config.yaml
num_hidden_layers: 11
hidden_size: 256
num_attention_heads: 4
num_key_value_heads: 1
head_dim: 64
intermediate_size: 704
vocab_size: 512
hidden_act: "reglu"
norm: "rmsnorm"
norm_place: "pre"
norm_eps: 1e-05
positions: "rope"
rope_theta: 1000000.0
rope_fraction: 1.0
qk_norm: false
attn_scale: 0.125
bias: "none"
tie_word_embeddings: true
parallel_block: false
init: "uniform"
init_std_qkv: 0.0224
init_std_o: 0.0
init_std_up: 0.0224
init_std_down: 0.0
init_mimetic: 0.7
optimizer: "muon"
learning_rate: 0.00523
beta1: 0.93
weight_decay: 0.024
lr_head: 0.00782
warmup_steps: 200
schedule: "wsd"
decay_fraction: 0.531
decay_shape: "linear"
final_lr_fraction: 0.0
batch_tokens: 32768
max_seq_len: 128
doc_mask: true
train_tokens: 361900000
max_steps: 11045
dataset: "wikipedia_en"
MLP neurons of a small language model. Each row is named by its layer, matrix (gate and up: input weights) and neuron, and shows model dimensions 64-255. Each number is 128 + 24 x the weight over its row's rms, rounded and kept within 0 to 255. Numbers have three digits each. A neuron's up and down rows have the sign that makes its largest values positive.
Before each neuron's rows, "fires in" lists the words (lower case) most often at its 100 highest values on Wikipedia text that the model never trained on. A number after a token or word is its count.

fires in: "had" 28, "have" 18, "has" 13, "himself" 5, "him" 5
L6.gate0:080104114149078103117146132155204127142133081092097112131151134153129159132095148096139116110101150125125126106110141106131135116144119180110137124148113166154163139155140113122131097132101126141115126134114123101164194097149132134076104151120153136162148113145143118131102093143126114128160095115127128141155105151157131128131171106135160150142103165150095132118121124170121191156137140162148109155126137135142159135174079128109126117130132111165127096129122118102135122127175171123086100108081121127116137086165171112098092144106138119110148103099140171151098148089121087140
L6.up0:153097140116112117131081136089133140099093123130147146106168178093113139159144151159120145110129131123106097132162105123152129139189118182133103162135141150141127141151133131165134165141135163132090143105129134130139143151144108207118101122135101142117178140145116147137121098124136150171191158134166144159113155089138105122102170134129108149105151114141126091122133091132101105143143139135154159133130152125108158144143110122100119114135115166095145144091148171118140132130147172134130132142102109131110121108134157120130143127131143143103131151119140173114104159103135128146

fires in: "her" 28, "their" 25, "his" 16, "episode" 4
L7.gate75:122108148125154167089130147122123145112141128108134115141094099129159116138149127141130083114130131156159142106153124129146133099165144102100107125121133124092074105146185104096139150153108138138047123130180151148089128111135168127110167161120091160082165143126119112078094115146120134148091128157153122166131100128182106121112102151124093149150111118136136131163155205113167128148141140138152099148103121156140120142165113139136145146140161100139108086129141104105154134135112122118125100102106146186140145134192140135157094117142107127095137103140110133183174128114125155099
L7.up75:121113130126106100130164138131175123132082093099132114120121135145143154123131127081108115093078121115105147099120137119135144117195096123114068091111112107112141146097130130172146095148097176111104108097138128129126093143159105139137137098117162118071133134149145081115157105121130121143137145076153140105155175146130114114102216133120126145138109127120118131148149140140147191116096137135145131166113152141084124112133141089100113129122160125116124120172127142124094117150168125148126098147169113168102161126137146125122125134136133149118120104103110078133146114148052145154

fires in: "on" 58, "of" 14, "one" 7, "every" 5, "in" 4
L6.gate338:113131098095116108163140133148112139108104104117094189130124156167094159151157111153136135152152124137125104137128130129102099111109144138083116136161104141122126125132128158110113114111082139114176064119138138142093118105115085124127107178100113137111118169090132128072125123135123097123096175090124141080136183124117195108135129130147128121132129149122130098104166108128108123131132117090106091132113137130149147193131125145125144146143085098113141144118175124078139093096098090143115153114181122121147142145150146152112117129089126084116146135148130111125126141094070107108
L6.up338:133163122144115100161141108172152116132117159122115166118130202145133079154133165116121159150141091153124117135122131149103170106110117156124146092183177137129170162156171191108155129143113156168096093118104113131114075146114129156093114163104103140114122107159161135112153101137089118138122151122169146115135156113081156128139141129136117131102106141174138074091107128128109093155133163124136140135074106123140148142132101109147159128113118121123130120090139136100123116134120115127138100099122122120142170147140117117143143141091103128096118126165130097114117128082106155161

fires in: "is" 21, "was" 13, "be" 12, "authority" 7, "also" 6, "are" 5
L8.gate11:105118157129128118169133136166119108068128134117114139179190137134122102121122129109125084101152165156156132131063168132141139083113132117118121154104122137126122128123112097115162130133123112138168126163122127129144096093101132132100127155113133168157132140095089117185120127113149103174140109104130168138113109113164139102183135120150167129083153124158155140149133140110125103107152139127152126082105141126124105108145125167148124116135145141119112094106118132101136123166118136119149099113150086114094152158153170133108125156194107132090126136135144103177127113090150125103
L8.up11:123114084098160124131111129078140088138118110124114158144123136105166090130149098141125135137147131138181120163085138117130146128067110135099158118116106152131122161057138131137110115156093147096091134109103157149122172161130091152113167142118138112155104168173157164149151118128143112116154110124139129119147137161136148130173149130080162148131134118174121119083104128095092156140128154156138137133098122149120133159090121114125123128198093137090132117108129126128117113148153151140148142136160183126139122100093167128159147120114146130115144132110140116110115130116083108139

fires in: "of" 34, "with" 10, "are" 7, "about" 6, "had" 6, "and" 5
L8.gate424:146106148144124126129152142067148112151110126104108124057140127112165078119142135138118080123131133120106093134133118093150152079094120128092093137110101158115119119158155116093085129142119185157123130115164163132149094113130138114100113112126169147101153112134099096113144118129175138110144114096130117125102118136158118146151173154166158122122134124159125112117118134066119127119155159136142157138182160121159145125133125133136137149094114125176141112137147069147127112121116090146118072129147106163141125167135114144131118075096193158137138105149124138093190118128135120144
L8.up424:113099172118128115088119134152137133110159103091118163133144125079158125081168144120114103135148130104144103108113120145100150128098101102135106133157123152126149155088122071113119139139147167090140149133162127118136107118154097128116156131091123124101116163088113115097135141128133103133166106132126130114129125153124144107125162145149120170113137171114163135110131127153076131117174168138154152109156131117153145132093150122148079102131149107147125200093125104151135125104141151087160106115134181171159122155130131106141090128208155163125122089127122126104129110160124170124

fires in: "is" 31, "one" 11, "republican" 7, "on" 6, "area" 6, "site" 4
L7.gate262:082133129129126137132088107116161141111117107143134145150117144113133109064136141141141092129110154128122137112150144118143145119088148150136133112146179141134156095067137113091181145146113104143119143123112095098125097130141144123109125161102175133197099126141104094122077100097141160135121147104161132123153136178110102185151107126115114121130103119128138109130119144120130112107158152099163169061077129116138133125102075110143138122154148119152152094083118134116116126138119117108132180167116146134128079110103140159111131129119160140160117101131102122136134126119139130150
L7.up262:134151128071179088133130134127125112137133130153120126127089166116141121104135121159166126132168142113146108088140104122115137166094144178110093145118134109147102119112119116138150116117130118132106127147133125154115175176114161146141116137132142149187089164131118097115097131159138159154143075126152164119123116150181188138147087143165123113077112122082139073121129128096123156119179087073115158159116137119123123164117115154086107162100111093122167092138147117128126073135120155123117144133142125126098147119077123124130147151114123121146148146135153100141169128081130116114

fires in: "in" 32, "on" 22, "into" 14, "the" 6, "one" 5
L6.gate205:142132114092106078101143102133162150127157136157110120127145114113140133119121102153150120095131185168083131103141136153119152112125075121084126114173160167151123136119070095099142109162132083134122160188100139123150128111106129114079103147091117077152141133126137118115124132114152128171094104106140154113124103127135125169098151128160125117112099133116192139126141148166159124130092113136136100151127121100108122141155136116105137130131106139115123129130164142089124132098139117090176127102134157128119127113102109137116115126092172139092109129091079121143128109082094107164
L6.up205:115058142125091135144123115099144091144171128152097145112111164122115126151130116137175123089138123131111126123150157132106143093138127142121129154102134127175090136155149152112100129155116109108164096138122097131081173157127103112153161139071165127117137198168143155140115183128133116153121141148116158107126164124124109129095171110188132163143145122116129160108085149102175146141117101147165150155114120135111122106132133154121124166090110140160121151112147131123153125092158130121105135113125156090145125145125142113113104104086143099081120158123137146133130085141085145154

fires in: "a" 57, "of" 4
L6.gate652:145120103119099146155088133129120122136133181137142104079120174114131143147114087131151106126137187146157122140130095123091154120170102126152161127149088177104120090140165077105130101153158146089118113082126102112114088129125152121113111155134151140107156079102115143159171128160130114135119176128143148149164111114105111107094132145097131181162124083149125113149118137139146105159123143178110154161126132163107141104158136121149137128150113073152151126153097146101137117147101116124110122053093149147150134131125153166130158136129143130117116112136152133107093142130145107151
L6.up652:128104099140142121140104121080114110106118123144123118146120127156134143128155120149151097137117154148092101127160143127124146098108139135156141111133103133139104143126164067077160121142151092113143114112082122138119067087146127073103113114145142156087122121136137148129152094156108139127082144154125168124121135146188151145113161131173120115139097103154077097141107172160156095152144119146083158109102102107140152123097098153185115102106141131100164104122178109131138130148096127119094120109130138117117129124135125138137099138088141114168087075122126065120120094143083143132

fires in: "was" 74, "is" 19
L2.gate696:153119111111109088161144116156115134075135128103119130114158140100108114130155104092110141127111158129129106106128166150165108133095124106164155177130116109089183124171101073123098196120113109161149107133120126101106181127141117134151113145141078142124122157134177114125159083127177151140139117128123119117133155121133116120113132165121154132160107138126140140094124092068154114073149132128155172134125138114132145145118099167145144119136119115113122157118143179129125120139115110172145127105137082141138151162134144157149121128161098126162185121139139121082150134107102160155
L2.up696:161113082151120131161093111079131148117143115116181112156173123126149119116145104169120115085115101121116112152099092109180171093088107139136101134140123163116133136145103139108105156147113172092128126148149081096096131136109145133160147104077084118124108110125124118110117102134099126181147141140137136147137118133136138126132116130122125163103154090133132128147136068109111113117131121151143120156124117132121112148114133106134131131118112174123105114104112148146128096123122150085110100113138115129158138098085128098132161154098093107128121140113120110124115113106128122161

fires in: "of" 57, "often" 4, "appointed" 4
L7.gate673:105131140132114138124169126109159096118134144111126137113179128121114127129172142118178129113147100126146127147112121175151144107130130147163123110139122109107111108076173132103126140122135101118126135085124121157175126143132096137085109147092128129127161140109133118146143102074125106111122168173102159140120118119108122103120154133097149118114114110146096141094127129122136143119099125139103059162136120099136125135176109116170119157059108121136151114150167120078115158153123149144174119130143106109113152163111132144127119137107152111119103179138157178176136091120101136131
L7.up673:087125124115144156123138127107148140185158152111138142121137133126120096135145156129111069160136121172117088098092134145160111160122189119103111163115103130121116160120145100084139136118138101088175156108081168105110085109114133106142132134166108141103155128117098132172104135123124128133125161166135113098095158115144175106090106154147118094138170109107122150108144086119110144167171109158106087121134098139129097147128082167129107131125125143094134132143183059151131120122140098102116136131122091085112119181140138131101133137158140145146146112135097154150137113149140109142

fires in: "of" 83, "for" 9
L6.gate535:148141119107130141117106125161112125160128126111090173133147135114120106162128122109117147146082130124100100125125136148114118119115149116168118089147131151125141125136133118125109184133112191133108098106121195112124112115142145160134147148121142092124110110123156139103161120130084123134142125124152151122125151171123153154110104108116077167132181157088128109091153121113101146100146141086123141132065083115135109168127162133136147107136118115124165116127136149148133094161084119113154191131164128152074144068151130167083148159121121124136107092142119111138122113138165145146
L6.up535:114157117129139096136116100165102126104113116058159112054154165117102102103147114113157103110132146088104160115115079082135127094110128160091109100124147124105152148099119140107161135128089150137154106135134151126121109151139119136093157137130101152104134115105137109103093146119160122164152109115109113146105139155129126152137079116162144127133110150143112151136141102160085126122153133102190144130137114117153153141101131126128134111117118119107096172171186096161121082136093160143116116145110108160129147117133103170110189161140141157108135127113126128107138160147131103152

fires in: "on" 38, "of" 20, "that" 4
L8.gate378:128169101116159135137122139130133145148124139128119138122139127121099138113166100121125125135127119120138098141124124091140128138181113126121147122119128149135156116092121118122083142220131123145141179139133097115129094158141097133118092143115099158149132116145167086119149153134148146130122111118098129131136181082103127182127095132197091126146107099143141107079170146106112181107142156118104132153163161117119144087179104117148142155137047139111114141110107143124135140108142132143134163178149131104115123123125120112131136152156142144123149123141146122114166146149144083136
L8.up378:107155142164140097147115146128129130130158106094135136108140083139093152116119138117125149148154091171103147153093114086086119122099090130151106152126171143097128131094070090096090141160156127114138165124148096110166139142093101121095121139136093089097154079161111093133105160112124145131109156148107128141117156140102136137114144121147137151110099168153119155141122145113125106144137157138133141141164151101124158127153113167100111141099136094102160111154171151167154107153115133150174149152092140115167131128153149108146150080137134125144153101115118112129182157144108118170

fires in: "have" 21, "has" 13, "high" 8, "had" 7, "they" 5, "may" 5
L8.gate568:125160132132143143084078117093148141107117145167101212150092163153151118163156112126152133134100156104125106129137114144167132135091152141187133120162105152145178132143103128141157118120139114155122113174098136083193138120145137150105110170129121116167124113115112148149117105129134115120150135140125112118127169168137127128098107082127125130146129136182130182113151115115151127114129122161103157072132131123138153122132103115156079121102132102112161104148109146143123132152139084194109100145144142125152110165126129123139138135103126160103111112135097136178151163099146123120
L8.up568:161129144088089127069113124172148078117112130165114129168128142115173107169116132121166155123098091091124098075143075149142101162095122097121115149181161117132129144110128125118151124122108167137107130103091122128129127094122148139148120089142063163168113108108146120102108122185125128102138154125163077136150117159133142141117121071111141144118122140119130100131144158129163121108150093143121101115089164098119123100128121131095084110137104116082140133125128106135125150125131119108135102124118133174124145093175151185099121106145104144138127119109153117117154106127076172108

fires in: "of" 49, "to" 24, "north" 5
L6.gate101:119105111140149109069163130106110120125132114141183102099141133065106140066126088106149127153107153113139118161120129092109153102127084144118125167157118122066130122145142075141095135092157080165109133138142166134124101130140070151106143160119153107157144106163100120144140135136124085100149128166137149098153139092100103129157139107138148105171119098165133138111165091101130111108162138148136112138118127122108107145140124130146144139115106080151119129105161144152141132162099125128142113104167112117089105135149139106145135150094159132145151113134152145179088111108105127109
L6.up101:108108173158146134119159127093145097115129127117135148117111093085090124090132130139141102144133124129116118166178126110131136095146097133175080114178153119109142135136127108159115116127137127103092138110146149129085127160128091143113128134123145143176105109174149103096163107146155153146139144144152145160129115130133135151096085132141118108161155107146138120149154146114075097108133167120113138135174098128139130145128121161166112140165122122137164124121145095131133192131100129169149148156157132151118130115091118114092140126151150141097111105136123126109128086099151126157

fires in: "of" 38, "far" 6, "italy" 6, "these" 5
L6.gate269:167167161102150167116112114121131098111120089114084167141132081074115122114102104147129126158109138151120105125132108125144162119145118130128136096117125168120134173114130101124140137126118121122088136141117148134155122151096152136151086175112096083138177134132066149100173089123116167116132156116135147129117124163135136135099144135136132107100140143110130151112118081106155155115138129125141138126123078117158178081166132172177122137131132099130151156139151179136101146163125055116080122123120091093139110115102114107150107135135146140076138097166110125158138081111101147146
L6.up269:132106129086191130151135109178149123190136095159131158142089070109125112086098149129090104138152098142137116166134124141118115093101091132140126117145171099121142087124114088092140136087106104137159147110145126140158147176158110122135133140136139118132114112073108150136126117093122136133098134088109093139129135171118122118144110124174146147130102145069112138099102135134124128161132112131102136089113119113086161093125141125159151127115077129104128131109108133132093125113157121152134114158173170103135121164130121099108146115141126101144106091147117086142157158163139140153